config.toml
num_hidden_layers = 8
hidden_size = 160
num_attention_heads = 5
num_key_value_heads = 1
head_dim = 32
intermediate_size = 832
vocab_size = 8192
hidden_act = "geglu"
norm = "rmsnorm"
norm_place = "pre"
norm_eps = 1e-06
positions = "rope"
rope_theta = 10000.0
rope_fraction = 1.0
qk_norm = false
attn_scale = 0.177
bias = "none"
tie_word_embeddings = true
parallel_block = false
extras = ["capped logits"]
init = "trunc"
init_std_qkv = 0.0539
init_std_o = 0.0
init_std_up = 0.0539
init_std_down = 0.0
optimizer = "cautious_adamw"
learning_rate = 0.00134
lr_mult_qkv = 0.7
lr_mult_up = 0.777
beta1 = 0.9
beta2 = 0.99
lr_head = 0.00774
max_grad_norm = 1.0
warmup_steps = 314
schedule = "wsd"
decay_fraction = 0.624
decay_shape = "linear"
final_lr_fraction = 0.0
batch_tokens = [8192, 16384, 24576]
max_seq_len = 1024
doc_mask = true
train_tokens = 94110000
max_steps = 6174
dataset = "wikipedia_en"
MLP neurons of a small language model. Each row is named by its layer, matrix (gate and up: input weights) and neuron, and shows model dimensions 0-159. Each number is 128 + 32 x the weight over its row's rms, rounded and kept within 0 to 255. Numbers have three digits each. A neuron's up and down rows have the sign that makes its largest values positive.
A block is one neuron, or neurons of one layer that tend to fire together. Before each block is what it responds to, as a language model described it from the Wikipedia text at the highest values.

Responds to: Adverb-forming -ly suffix
L3.gate221:112127091137114109137114152141102073089131177142120167090188171082150095125120137142123107118105175145109112112161139133087059154146059109163192162086123140153138150082187162169132173142174087059111038066137127072154067187121131134124158051164128086141152155146143101166124142126096124105174129090094095192126103136167124142145106113119121063099102143107179106141113141120159161101076137127146170148185124138125126114136121048127124118143059115125159108117107093109083113146149150
L3.up221:143106113228104131116109178175086160141158107127113130131103186074094147142129074121140110054158170073126189122145168113131123099142110121066081137082082156119107074115167154074119126139137151126130170101122162152164128148107088143159146091137153104064107138117147151095112195136130149196081120121151109145142229136127150124117155153089164099139181147102142108120121160080171156080129185158150105071123174138082168117112085102186118121092170113143128138088106148085139142156149130
L3.gate493:078094079117087135104140113177108137169079158185117088181120125052130157176093179071130090105102145092111105179175193082096182097116109137124104131091132171117135175124141118105100096148097177113085097099070070107134119125081127132130159154164135108110080102122145172106175155140159151141124127077151095111104127105128142144100153142117126094058087120124097152114152132144111130084094154208165168070128161145157118136078121137152137122072137157038130097131129126131133165168177171
L3.up493:150134105155155126117146152171133091170082191132113156084150135113127133140116184144107130112165066101144143064173119078119118108150094097137159155141156097154082097076159149134152119133138098152093150058110147121157067166021128152115096122098089105147135140144118152131096124163134111122054157135135083156136120143130106131149159102090132124103109077127088155058083119164173091097161204148132187064119083076150164177174186138165105129168111155121183153128163127105176122120159148
L3.gate678:103087107112137157101129149143156133164045126185133132119203129091157116171129137074088080163120115122135094095123141101136200151124093124177086137082164116144137133147175163164066191143137138094094135139107127162062129104150114167125200096160147119163139132131139101163185105120092105103183146064171123149148118092095152100156146088113178111151175074165145107141171152127191144067141160187127148093137135055120111110132145151189150111084127097101139091100156092127141143151177154
L3.up678:105076104103110113076150081190095103146094120133105113108149071103113142104119127107074103087095187110064126069169129082119129149078121071110077156147177136152193099139115181120116123192101164159166149175101143168158114137149077122148148116135131109141109112166097122086083060148100028135094147197105097111097136108154168062118122181112134117095122130127079093122109153140098125122117108142107148109144170092126156100149098125180123210089122106096133121143173133153131124095095088
L3.gate807:109108125071156179123129130199115237118136140127077131134118079140169154125150129115070087095117131142174120139144146150130116069163183104123125120097109105179140112082163107123142165174145120074160118148126125174108156140095138154123100121224078093117139157139118103147099100149141122182117085113173190156089141121177159100124175108137118195129169118087116130097153124167142148143137072159129123090064076112120131126116134100169112149128148149138193118129180151127037104157120062
L3.up807:109084124105170189138131102149158173097122155155114185143134123118169116137119180129102148075139068158150136111116121132146144104164160101135112065109194085141123129151154112099102142247125142120165146063067138149161062144070176188134129151131154113124085123172114065144202117186116107179148136122155072158154081094150139175080129076109116127137144136137157155135114139176156124118093143166113118120108156095131147086104164086190164144133145093105169184083126149156140142155138129

Responds to: Early digits in years
L5.gate16:055048190118146221070132178144110081120154150134142115122162161120141157113144147106117148143130220116180120128201132099142156165144164126163139158089134163092144131145124155136169128119126079161109174156132108119123148135125137107125098148192135100125093111153156112160139167109066140148187117076102138156111047111119102128101144094138136150151160144043147120119165129118061128183119127168156084163171106166128060141128131128117062180124124143090145128175078108141117131133168124
L5.up16:120088178120181154051065177053120118122137135101097140129141152118128147113067149102118095186109151120210168139121120078145086147168136143085149233137135112102116119147130159150144101079137053130132149114124134105120138049137128136124084181095125099120136121130150122165133155125117074215128131073102205150115036180084154109120124119160160177139132149102161126119134184081105106158095129117125133166126105160133139157146102107170139165118113124131143156153122137132171128176154131

Responds to: Year decade digits
L4.gate19:141134175123083086094080134114137092180108125109159141165153062181165133137086107191138073148140150132075157142179054104108119110127063156112079214046140129141175101126184199108135159122108138160101129141130116114154107111139133101097104156147124108173173146111154096172197106203133132065126160111159095190063088145103130076103127049130092123081126093119128139098148131114119120142144135092115163116129126119140093115147191113108147143123162151137130121130077136160099099135131126
L4.up19:111131158099174124156113136104132129071149115101115179145138095145172104143133119132115156166136084134094117134141106103087088082098145128150073148149179065114121083059082144134101161071106136110058116099125089116086133136124168108068128086162111179183144148134140058176137147170117188126116190142097128197152060122181121108125112132129122152180128125148177084146137086096159152122164080099101093134171103173164096152158105112027116133153165076111108128145155118188127134128151104
L4.gate129:098057177108151142083128148155136134085101119112147113140169092098110136147140117110137084187145239085121100131147156137124089203122136156085157119094083166133184113128119119114117122103069148098104167141128103120117226175090104085115135146107121139131181185129082071196114137090103086128104141129159125116142148108144074100079122157149104140153217141133143106141106112156132129171138153180128143082099168144082099095125166132169096166128168089133136070126157074136108107090144118
L4.up129:114106117086129089143190118056171115123140119126078147136139145125110073070111161095101084100179149088117122120136102105152055177116110099120145079070180112142115071103113104193104152088054077073110153137202121155114148109147127085170110169123159151085148117144102100143103071137146105150152105166133120101135133123149124163138124121187137165153101154159132142147109095111121155126181139090073058120087140142104123117189129129111188153129140069101120111109158109102028102147168129
L4.gate141:044088130090132108110127153148129188144164108140141134129139161122127172122177067080117164102146137095191097192172235101177066110131165110133158119170142167110156097143173142145088164105148091107109103127175138160105137134130071115062151126139165096182154089129079112165118120065162142136172112123184119113133106110154092144078082121087094128157127130160098131198131092169145100111123126088110116153146140164129179140119110150191102118121088133088141155137157159158070091141096145
L4.up141:082161144095125123091111143137149122084148068130122148162129102148187127050119102132122181154077097108157109134127154090125061078201182137137160174133135148142150142101146152154140109140122203144104111108115110150127042065184127094185046165084079166160071098174169130138123146073164196124142117129081184105132132136131095156098150106149125120156106057129139095130117119151165150127177116100118173167131129132178127149128123195111156151103111130107134094085121153151103163148152125
L4.gate263:081132156096114165098124100174091110112120130155104129138097197143117137094151195117072119138124115196186097117124095069105145150093102064183146118128106151133069137144138155073117158110165154192148134094089111151116092100136170177145119144121146166089109137137137033148169155116171190131151115118186175168169117053130122121122111094174126139159140110140138124113099149149156122109136109114136183146112026169154129125080126120190167111114129107174133146167138112162064134084131117
L4.up263:073170187125064129090091109145139124182044117126158131131120065110135158097129122150137133163151135115114166130177113128102046166126194113126226141104156121123121114132123124097147110077180148185173135128104110166144123072135150106121171129124154120110174065170167084127132147114136133121201176101169089102122135168095115146080131067167114141137148109153155108153124136145124127122119163030116105117147083109118149091112132102110135090114135090177046076144178094120132150133128111
L4.gate266:127123143097090097166139123135109147125149156200118145109116113125165126164082137127154102146164143101121146134115103100173097190098163142100159095095155194169203142221146104139116149112135208085104156137139164123110167156162079082107222153148174127134114134102147206061188088105076090171120169120148186108111145176116146151155101173155135130150146119128094166155155150110156175105202176117107163112121117127082122114137103136130103119132140120131138132140135150115115213162119150
L4.up266:109119106147177143102062159100121110098090154115104114139110093111128090102102127135128145133174149061060143068131104130163170128125107102156102134092091175187087115119111085113107156139166149119072108121152153154082113086192095122140154154147120182160097135115145121089094119140089115107123177168123120071098175168154085027103092099093129118112066121119158098134187160116118134136141172148144146162172152156114133147112127206123176160072159111063093135095107117152190135120183083
L4.gate280:136146123159131139113110202146142067112080081140111113134105173086068131112076147124130087081179150059100126091119093113146121163133099111116084170075151203156111110179119105108131115120142091112139137164148124116193129151141134097099143107135146117051137152060119100139127107138132097145089110130110136085109196099081125141121092096091087165131109156204084078134141152055149138116138057157092156075130096123127184103100181104180137108133157155132144175087115083179114135138089101
L4.up280:132118156141089138129122162165076155119148143137140152099058129111122147156080136189144169182138076034080116139119132073190181162144096065168125133152124101131137119134142142173124138089125088097105175097188154112158157079062155108160171140151119124132107154144133136147098112141146095112135116173109136095090122138130081159138074123098094148174158168093125158131141103136161181130174128053149185060146098132105130206125087122166165138117140057152108151187126159116093120102165141
L4.gate323:097096193143147136128111189133166157091214143144123157129124126156158109144149134046096133112150167108166117198168140130125095165130130125132136125089155136073154170122167181147162163119141156140122119150104096151144125094126164095063122095142130138140163146123178075132097168120086095184155191073114074098157141160165082123119184140122167119166182128148147109101153147087134126079175133113124141086126199114091099130122095101131186100194137116110102074140146124061123195127154078
L4.up323:155119160152123140090107120112142090095130100130130153159107187169083111145155113124126086138139155130110150142169139129086137148135178155167088175129069187118092135112121108179150095039123063142150191104182081118119110130107099107143104102137071109135113141156191091146108091156145100123142160091096112144109113108200128164087125097116075152158093161128134092111162126184125169077080154135139126093216140115103076103134181135155153222134048106147098166136114127112139125147187132
L4.gate337:136069182094107123093152145122151149140174125147086095074161109121089091173153150116071156147140171127108104206140171136134129167127122101183125150151096209076198099144123117154203148115125173121151139147127114143104126162098158055163177099176142099127219127105152079134111157137131107083181133114105122088085147094109088119139116105148135180087111115141173099140127054120159178141107129108117137072139127156101106101145081072133106117095073079111160129145165116115099121107144085
L4.up337:127076180120145164149110160123114120115132180159163119118138125144080112155191131078103174131151161137077114154063118118126092137107133108149131123127118190064142119114148118101180128136140155089176111133127069144118117126091152070126123141147172096146173064112162075097120135135137069123201108134101135091100172135112105103144171080166118194113129143138152124133126084204133138106117129090086121083176143149130064124162136138156084089066088088115114131108193081129092161104196044
L4.gate407:106067151150190120162134128143177107106171174037155103099140133159114132180147088098111120147165127157095118091100139128097089149108143143159096128094130130147122121046105101185128143091109084105137100130183133126124106174134095105101082192115120183187138157155065086139119128193164161117139104100111153167160066192154129118161117103125108164098135079121127036141075150101113089111167144141082228074151136186119120129127141106097126097127158140113140129103095116118138116141113119
L4.up407:122109148117136119154157116115143103091106103151065106183104126098140091096149100099123126107133131150186132136158095122110198104158102100159142095122111089114101158154128160112166138154162083157162129081059134095096146076188165088125138176103139142091123107151122119190155114124164135166131118163122135154129109122099132125192151103175114116158108162074105070142151099117155137119222165070106154161147136094195126136133197033108117093191103146189089141175155172143148141169104080
L4.gate495:097064165094095157106181189132184170126116134207088136150156137109109173166114127113147142088178133135130149160120157081114096141117128113166171100121052175151126108183131122090170162141112170123161121115134132129133138171087153121155111117135186126101174131168141103136094129117177068140130149139096119151147154103161083134093114147124115179111144123150113144155148153160179177136103156066060117105140077103087177141097153062195170141093101150147077048153102152083115183105143112
L4.up495:148139127115121094132106169116116083160148117131129081089065121086187127155133169074103124172113205086089160080089087131118084144024125136189093162075094131129155095098170122123175122096089119069097130114142064133157084107168137069139120174107169180158163137145148083134122124166090103153161117123130136144110140134106085102142138056112102177110084089181136137163149127131124130068125133083131124155120195129135138106091062158159127121137137175155162134134119124187093130113105091
L4.gate540:103111163158125146070180180099111158186182078139101063111133108137107108108204110108116153136155153094123176185165167132162116142123137132135158153152070156113163145183117150146095124158092088148190155140091132103124175096133130081112115114108133135120130107140146091138133120113132079172149161063095122142099103105165137136106168152109140116169138120102114078135126162123062192055102160149167135122124206170070107100162150113151127131134088057159091079142095075174090187123126096
L4.up540:129140158155132171112113122146153082111138141117108112112122108160133097157131115172106134164132125112113148137106082122114093068057117108125093200071126121099084126115042126176169137121066105105141152128198093100124084127114168123171080127150104152151077160096157086208111180128114104158162095082117064181131078165138170101131168147153145216105184127093102144115064219108129135087143127105143119122092146128128129092136118115110112173205129101135170152149100116152121129136139166
L4.gate569:080151178110129123203155131110154112080134180114100135059115147164116129214132111112061153095142104154099133149152143184127095115140120169142137109134090136101123154139149114184156143131129135135164146161128161166109217157103200115168120096115138135052152188162164120141066175108122140132096111084093104159107089163142153152148146105148116125159172078162158088134141166092201127112167165117098112121141111161156133152132133173132149059148150181174159105098101193131095162112126078
L4.up569:061173169133121097164134171113145130102061179123122110063076188134120112166120128150133118076159119163086137129129155135105107117124136182125140099116106142164116137110097093191177136156068139127144134205135150144143176155127188107177128115110140148102156164154141095097052180140100115166093152101111098114096108161161113143169116139124112117143201076152146084138113148081180160083185184089099098127161122153117155135074132113142140052127111130139154117095125199155094130074078097
L4.gate613:128087128110098162137163108148129123110143082209082158069125166138131106121143135105095140111107176127097127163112129065148114165163149140114100119086116164107135119197098113093071126051110065131068198106095105163117120205119097118118144128159136114150065111091172130103157096136104072110161171098045112088124123147106101136149115110118110145152142085150108049111146177120089131088117116100120092162168135126114111100118186114171083140164103172104139088119064135155088141140177082
L4.up613:141151150133119094095127135182131090120165126114151086160112218152151084126119140122122120161184159126144140120143155108132065125054187132190088176158124164187207138113138163146112087126186154139101103122166113114094113109165124101107116175149139169127111103087131148181155157127203124107089148136127121098189125196134105167115141169206095119143109158108159121102161126118174133139113105128107089127116138124159165170067072210073117138172122100108163167115127194123095137107131118
L4.gate653:069119147105147109093108149195134137179077136134117161193162122129116136134109145109121085184130095071136125111138153126167138097100147131110069135055097162171111085152086136113161150117127177166156189200155154156149078163143128127106105131093129131127094105111086174146116144126152070048164061130154159111160142093105121094109117110177102115108126078211150117155075142108093118084164113123091137134062140127112150100142149122191128158127141081081134072163103055087123136116137113
L4.up653:134144160154094139163129150169130135144168166113109134106118158132107133165144125068111158133162118132091146140104130165177154138135163157134064076110140154135098128086113163107165119107156071138177098114074154100107142140175039097110090113148091180164087105183117119123103139163113145080184146104155126145088110043080125132137085157113110121109155086141183074149159081197077132170127081101123112128056163124161104101117118125159184222134133085138111108130074149165155079115131101
L4.gate732:133136138123125156132160068140138138184117202205087176148180046079092116149160167111141147139139140153112145119130094117139077170176160135098196107122174201120127121183091172133148100053151130114148162155145135129096103112121158117123159086112173097173106096142106100115131129110140111131105149098150144137064060107127151153106134163167128119153141126140171104130112108094100101122157222074121120129142033197147156113120172113142098115122106129075102131173152141130081139167151123
L4.up732:076147158092176123185106115152185159119090185205129142159126111103113092155124124126131114107149180118143129140096095104156097118120147117140157092076111130131111116186086104134154207132132100151093139120055104116139069117169142141091167151081170144138100108156158103145116164136147116171054167117186120119118064145111138086131119140152102150195139103148152071067109164121144115111129125089096144131102061181115136113133143109189133115105162155094124070181126161184068177127147065
L4.gate785:102111186138111121134146131082109114124122123081137153090139082158114145147146130072101138169145133188125152194098150136090097175100164153120163178143138189061141091177146156094123126087161085142101070116155077157115133103093153049083118152116138124133200135142137109212150109171097152113173113107092090130145150118142074116143102101174141175085093161156143182100128138116099138179157103130043077140189144126121089092076152111121055150120133157172161107137118129145139117166123099
L4.up785:112141143064113175147215117139138125126108180066186098084134125141062143114169156090149105108116180134165119054172138130120131114124125133112131146119103049089155092066083146144092072127123108188061129136155204158099104060159179084117087150160131120089168121113160111160120132172129161107184104126116138159164138159141112067126121137142116156086101139120129141107140145084096090176173104116042127153144139123105131166104185142115137154148169138141177134089100123118137126151133085

Responds to: Pre-verb adverbs and auxiliaries
L5.gate369:109089141132103149106155189202137120128193144094135087140145090084126093188101150127086095179124157153132113100151094107097160129142131204109142120084150092123152106085159147133141127150149145156192138084072101120066149171135164120118128052183129169097117126139113163151112192120122149137115123143147109114121134131094109130101133154096078123126158100114139071148135177194132137079123129141147116092143155167072119135125057120124162133102132141146173146180180191169112212100179054
L5.up369:106130078113127143115123131197141096158167144102169113152137100071140120153111100165154094144110117181122115082171109106190146148159153183096142105077119109134109103071123138180116111132139158161181154103125092107168082128105118108089140139128124146104098072091155169136165200133132057172159131187130122128127135126054141142124154197096055096127123154105099072162114162152162127077170140112120140117192153139069143117156124135126162168090104177142192145154195155099140170079151085

Responds to: Mid-clause adverbs before verbs
L4.gate50:100110128142132097090187143172151145133111193168108070103147113103190110100134132078134078107136173112142128161175169206108151134138072189139140087135151117149099127159174125148148129121099126185100163105114118111107094121119165182136201115117150112066139142153150137151076120088144163105128189115171112148097093132115196127163130149115123065126143109083168093132125154126160152128141142213153140149172111139077097164065049119200081141115148101108142080086122125116072143130135137
L4.up50:121095145126126167148153078142148078092124232135141170074166124124108077133090150163168150114096152177152127048081109115125145186139130122104148106127137093141116130097153113177129160128168161128103126130123212088141171152116143172195098111127105100136190083169067146134170110129092121162174174122110062172147053116103161116144179172094151099159117160142143094130149083121121159166106093139127170110164137112100067138123147094118141117214103125105129105125159101105120110122180129
L4.gate96:128124098123081092096121148131098093113168071168119168085129121135085122146163076080105112102171115127097134153215211118130124096145121094149134142159137141161095134108135154172096102154100124100128131152122059173083077128094170152082094104112166079094117140103070112114103172145086128111157138116137089139177131135178099094103130146130115144135153095152116096052156072135127187126117110115143160068156134130162157150081158125130158033133100112095099139136128178063161062128079082
L4.up96:152139109095132064089120180139105074148189117152129168140074108105103122130163125094125103072153178112082097127190172071121103117133120093131136123133146116154111162057124150160105111150092144130139125160138050121112054128085141200088108130085161087147165121155044129084127155117084090109179147156146092109147178126156089135131083133143160117123185116138139120094151083171106154153097110118124163094161153154167118176064176143125122092133119156077126144128108170076140089071092085
L4.gate179:105128137091151161137199170168112134116106169120167158097145150130134159160144133111151151130106149141094096114105127080146130079148125115114133100117099135104155127086178154066133164092161107095077098140120157122100119188123121168102213096147112095114092114110128175057175124150127098214155105112163140132197125114154147122140114090156082197141136090132109057147088095141052165140133180177155126148154136151166110156095166095077135182179080141086122118136081133090090143164188152
L4.up179:079172169119050169096161110220143115125102127105127056149139146141084101085109176076105121158100139088112119136179179074123120137127117122112177147088147140126090107092107156088173152105118079136162134110138068100112125145139152116116150131139150087064091094128126141157135129099123188138073139164118082126170144096145158159103134111093119125124146076138087103117042066155095182112067196134144157132136081124137145113103163111110171109199138124155140117091108104150137138165076078
L4.gate190:130144096111082104157132129077161124102130119090144050140109132094089111088097146176172122132162206077070106090146117107117127135045047094077088117148152118144159096079128153151100120156098109101115095134144098098175132123136130133122103184076152148128165155171107178066157155168101113140135151146109065076180166181105099099166142123134127130112110159062136139149130090140158117176130106117092109084192179118094154155088101129089120143144173194110102123109159128161166117117132081
L4.up190:099135159120104118137136095156220126143112170128130116133148087114140096176058152098106111122148146117097045112165113164107164187114111133120110104135148120160220112137116108142112125148167136202152085159117120121100188121146169163102156074139135149117153144171086139196090097169153133092155156129168126114120102134119129102152136070144131151065134160073155137140179162122164127154104036116130093141110142135155119082128052155141138094160159157126147088117139095174127113127068039
L4.gate283:101134051154156083174171101154125111138115116131113165078109192154138153121216148037131121137143131100113132159154161090115170145098148124103095070099128109111110086131151105117173185132171178091060083065171151111128114184139081135115153122108092126132144145134130048076124193138088120093125141079111149117147151159164115122178166087175066143085090108174121111159131139157108151126112123132112129156146181118125143146099181158183112170120148189126137163115153133118125136080157156
L4.up283:105144147079104122100158137104139137100121180157153093148065202136154168080148080112117062128173137092167114076132122170118166096130134168130090122098095125090175142114139196098093109144163111065115107121127118105146151127111148159120121146142121122115065148133121051174084093140167140133120152153103083086145111088140104108135108093121098079100087079056151135133138147104173127182091103112119092140098102168157090050143105163138076174158168134166102129118125077115154204094062132
L4.gate294:106132160109087130142131131169136075154214137061169100098138167078190140091085158083085143056149080116144071117204159135122106140123079148106107126126118135148153148192098136133080127128164163158124135117161140117122104144060120150098118123185131160117201175125126133159130142109163114151130142138187166122087118129167128150130121121116094109169074204080150141100192177116126195159150113140124104141153148140089104128114171176158153154141170117141148162204105088141081122148121105
L4.up294:085128117168053101108179133122102124153117132094136111200163096114133148116094109191157098120092121079156121132072094183134113141141119151102105075118134089174099134108120063082187133092095129161112157070093102111131114081110108072148099126178153170170129146183120128107141081121114164126079125135141180131146156107124126152198141063095179149164111151121156107075119171190146096115108129118133130151106123133101131097046095150103193101136167102129048186139115125119154159152086116
L4.gate308:132127109169128135102118128124084096155158169145129150062131152129155144176178144157130118122107145170085173091142160112157070069138093109074110072098139151156135162119158084088064193090146140117109085110176156131119113170139091105154097079144072063091153132197212113160175104144108143126169136121077155220140143138138215098137088090091102146127132130125151168113096109106133140151152117091126115112149186120147163087116142143180173128133063146096118153126166127113131144090114134
L4.up308:171130073061170102089092145162088119104200160073138133126089142124088110097175111136128126096126099119106134126118078149167084146117085120114133121089128112104141143061141162123106189101116141118094121147139086107132108115154102113142098113140133142109130178158170201151141163095138127116162099118166186100172117148102153061103097095186133184147155136151114068140122125129123145178187058096134067153127227185146148166129093103113107103154088134106128176124086098085079101134077143
L4.gate359:108117166166157144072152135114099163164160184105095149169145086094120184151145116105082126167149105238143139134148139172108195184146191126119183085172161150070155138106190096127107151081139111172156120137073161073127179139139173148147173105079114135094145111118101095165096176080102111153168181115165085120144099098106177118125115106099115113107166069113173127157105184090173121106117127126124119173117092125111137114089101087142113122093086091140129126128145147077146153119106156
L4.up359:099110134142120119087160151117072078166120163143083180144139122127115165145112114094083167086150104167148123099027116171108203144040151145113146135139162138087155145093149145090104168070151163138141095128075128054139147158091169105123123067079139145125132131115099188162094187101150099152126087091173103118146117097106190112122058079110114109127144111115168172150141171125151093072098111141109096183106129093154144142090107134140092112130100136170181115104170094100129171115124143
L4.gate554:114074079115130092147166132178137171135152088121113097107146099120082163190097103095055108079121132117127089134136150070134119135164085116107102079078160141129129085118125162129146165157176119129152071114118166177088140129105099131079195122152137127099141110153106159108128129147136135135109160093054161132124125093130067103122097122113086189097137111131168041101114140156095163133100091194107036136125129114123124154132044080143120150102151104093070182149141152122090113116084070
L4.up554:119084110157129154152159174181153092108138085108116078166178121137085142224086115136070144090113130122102100103094144083133113124143095117124114082084189135134102119130089142099052143167134180097197129114141154121137132101083143128102157155146135154102093140153105125130156188169153117135119123107068163111166164132163087063049104113124106124102118114154128101095153157131091137109079069178072078121152153114115112155134108157161092143074154150096108165106112066105142115053180133
L4.gate650:102121149140125156129086129116081149152133130119140109148117093118144151174125125099115175112166180149126167168143175169095159151116048141122134077169120141078140193097144126132115123112167093125138085124113189110101135172031109113096148140123046137100117195187117141122067147140120099141070095128161129155104099144136167152164147147118085174157104052188200117143092186114099154149131126160153176082097141130126145111130123104153174176148135156154132120121096172080148199115179102
L4.up650:138132168137092158154140164111093088095129122060094104103143087115117104121162137120079170072193190141179140105104106136118169179133137102140161124134143118145094112154132136104085150117151166204174114140082126172115176195168115123142140154123126159110099105174110153122155086115135131158106186116087090085127101158140155109129109148153116096142103105148104116145207125182122139114217199089101084141093135091128126090120189081121132121099129094158173130147179140182148170107148035
L4.gate663:099079080092092144142110105128129091131199123148104093134163120132104107187088161131129172145065188152165133127104136119151071164173094168144183078153114168102097137109161188159185121144185111150165151156128128134142137095122127125115173168086127144109059094111181128138140122088146145116107152117088101125156124087094093122085117107103163145118192094141125155055134172083104138093140152099172110114119124128153105132100109139211166130085187162164146174174095065131064171155135116
L4.up663:145099083151175125165118176112079074104150144091132130122094122117092177074135136099082152137075133110161065123123162146111136146139082097115165171142164140125161130150155163141146070133173153192151132157157098133132111131118122156069174148105143095094141089140142184091151134154142112080141180130067098108151122092119071171122106145101181161050173096095103117146096115128130104106133157154162086132071116134127195108147124144114114090140142087185114152157086051098143110229106092
L4.gate674:068115118129124133100217127142161070099180154131122111127086114102148148168095160091101155134133106177150103168169189120149168175114091086168143172115114090078117106109140132205153101081168144112141043155094157133101147208138120174136137113122160161122137110146093126134141190112141171127117151120156154156167090126089139108102065108154101165116141119107131086132147199179161185109078140112144136124101093141132157143107095143141167128171149151116161102173158031104098127156130099
L4.up674:094122144089095113069129119096139092100158132131112039176103111073155143110078128094131201099168150186150088118146137130073155147110110051125068102083132095096054157118183166150121063132175129114149084080092089132138152140136128160131117125150134137127082081137098175117114205117141142115088109137112155161215082130092161133084156082160116136095156115093146133148113168117169123088082104126124120178083143160133152141090104111104130170129166155131134135091175110123086141158087107
L4.gate683:076116111157153092094191125145051134114128131182107134125169136144131159153152138124053196084129159138161162114118131124108100161162105146169122113116121175117103120142169139105066140163124131149080141092109136116093151132122147083141172148164150156066136107108122128162121107162124138175159068092102047170197107160082125119074146148111061092192160116150143095131084133131153146075149144132144169116098206195073139117111141109134146094144200118152158136174139149159157180113150091
L4.up683:175112141107088143115143154107167149100080128137168082126144150082120130147126194099088164081161135147162174107156179124104151070145073128110175090096076112137120105154121180097107087157108149142134149105064148065126151156144133108164161127075154180105095132133176194130102117172100142109089113137188096173150101121149145136095049049108157075135157074117145148122165170151126115113165154141132149165143129127137139117115151178160167127091162163139169147175073135099103190083163081
L4.gate736:044101089064204145129142117123054108098161181176104132151143147085114161149116093045124132104106158106160154128133076091129109141067158106137121109110142161142096102158145182106126130099112148160170117117109113125121109101174138145082116182048171128146070095161097149107120078080149121133125089151104109070174143079117083132163147181142131158120182178130078119113136137137132149134178148096113130137094151151094172108148155120153137127085112194122151114181071084119153113106106075
L4.up736:093051119058193116128125091141151095144190141165150145105143115119170169129103079148130160107093165122172090140138086140101103162158167091140177137126137094120172130144130162117083163114149092136158150119089138137103151160141233131096144125041139067115149152136109118126117143025119122109158110170143090114130102075096116151088121149115201180125164091142079112100066132157121203089150110097192122128066164133129173119126155084132114127088130118143146107144114148140120146147135127
L4.gate752:101169168140146173111141182136168143196147130151106114163121166177159121131118192136118138183121130126093138135104153143129149093116084130137136114168106117110112126186126230151085112117081113163109082060033105143115144108106156170124140150159099123114151189116142172149124138151111152140107128096145129140108151105132190162119134089107092144152112127198145135083121135161169149067090136115102142084081124164069092117109202097178152114159111196145084094195139130139072131152135082
L4.up752:119147113111121140123146140145074139176102131111153133127164150135110108072126147140156110129156234148098081117128153102115177147099054211066093103098179075194147118119131096116126124165101098171124116158102152125153171129134097113169167145113151180142123103108159184127190145072159091127132151168120129137133123159137131102125124144176095098113125058187195107159078115153141134179144189145140145099099159138152098107115121127145101112111162116157127146208203122176136169172130181
L4.gate766:108132129107157133133143167212143108131136178138159111101085234103172115161061119051171120085156116119149101143083156079065168111061157156096101122130154091112126121095114087133113074137130151178141171067092152075149136126093191177106109103151147197064152147189132146154142133126150137133147132103131094139095116119115156104168146096110136162114098160127157135154117123139134109109111110177108140166153177183098156119130099141183114128192154163126165105113122164143069135083130161
L4.up766:111111136131112166119128160100174141156171148082134086087150091130136137119152120151138147095132095172161081128129148167099151128171177122150112126151116109161147139084111099139148118078131082136117171106128134114122169146104185165111109050157128105129149132151123134150126139090092159134150139118165171188086000091120166163085136108109138113122136123105212092097135119105154097110115107195147150118186129109084125086136121084078134130208165078142220148111147145167122112147146141

Responds to: Decade digit in years
L3.gate225:136065153083060140148147079149156168133197159113062134137131134184137201121122176086089134172067113159206121069095058082136124096160140087158115141103096142167113132157110151117154158097135107180133159108066114108090140143095101130120114120084150117154135127114111098173135100117133114098181126132162143175080090039083129095128192130123097096197136125154115124111171144113148139160153100114158164185130114101142124108112149098192129106112084142138121108140104052100134120131133140
L3.up225:164193141156145126134104154151169081180107197130146106120159120097119069164079126086128122156206135127071163127153179118141162126147150155111134157092100171122093103067169148140135142139120134181074136160154169096128078133153190176111089150094088201129154127178107119121138174201112157137143123098131078143109106161120150127150094138135088188123142089125172111127119112109112112090189107154073156050138157162098072127124132172106166163122111162100140076135147191167114101111138122
L3.gate249:114159163143144120091139156113107135092169137128118128159168106133145119118131164120160150129105104134175179113086158108177018128133170134178142093141100155147178133118110158115124113117147153145139168085121048165112092140159094162099127074139147155099156120125098149148134153077116081150140179097124121097121155124189124097090155149096104133198129096182120159069041135140175226098148115085126155092160151090124100115120122135191175131139054151112123067103131099064127141123092143
L3.up249:123173161138081093121140111123069155120147154137130135118126119108125172073152136119114143080120136090104096131087105087124138068095115084151100090132098161136112124108199117143134134117125102126114143071130133086157104112072097077122144133196160127105108115155134170126132128130101079187183159150157179116117190111134105133160070161128084134206092118120159124141150127134107141120155060035187125166127130090165192110147142160216114070196154102151154103141129137055092132103092106
L3.gate447:077109145077139151142143125091106109151111132139096073125133128126110148054098137146131136162088177126166165141085134092175164097098114154153155113153115132135134146143116144116165140081098103209170154107150142112129125130122152122104174174130080083104111100112180122102147148119163141131136129129126099160091068105125175137100161146063128162188126160110083255058130127168158186154175100117170169112103091147099085113111120130141151106099107195148136100175065120093079111076162131
L3.up447:114111102136146182056073185140159096150109154145128136097120131106172061125092096141125179135102132104169109098107121090106092112123213146159129083124107107149129160040105104141100117121161196136136131120147135162128093135102116172130138174138114154189116109088076133166108129098163154119159170152118134179167167101169149103138115150108102155090099147120090127203105104078109144167138079135165066131117103092128131164099089089140084130136140074105229099091093173117153133143090174
L3.gate577:091095114129054168198118104073092100097111138158108155135136192135149136127149181094096096169134175127143159142058158121181104130115094172167150075128129145157142163218071173117165158132142134128096122067139165102108121137091099093175091153093132117131132101107098133121137112163149114114175093140169118170140106120147176209143174090127109139124115119149124174144137120060151148146102136102079174061112127141159102106117058170168130131094105159117162078119073101174116151089120121
L3.up577:161133091106159151133116159087120096129087213095126141148075138104136183113129169139140142115124086119092097126041078185125153107098154101179126129098114089080137184117115149156145051119150121101122119119138139115128034071122133167103085129169093152141098132107125120129189154114070139130106108122180159127119118100149168130106162177171120102125123076091117143119232110142100138128102116139102132090053127108190126133117130087084070160109086136127163142147134054099126133131147174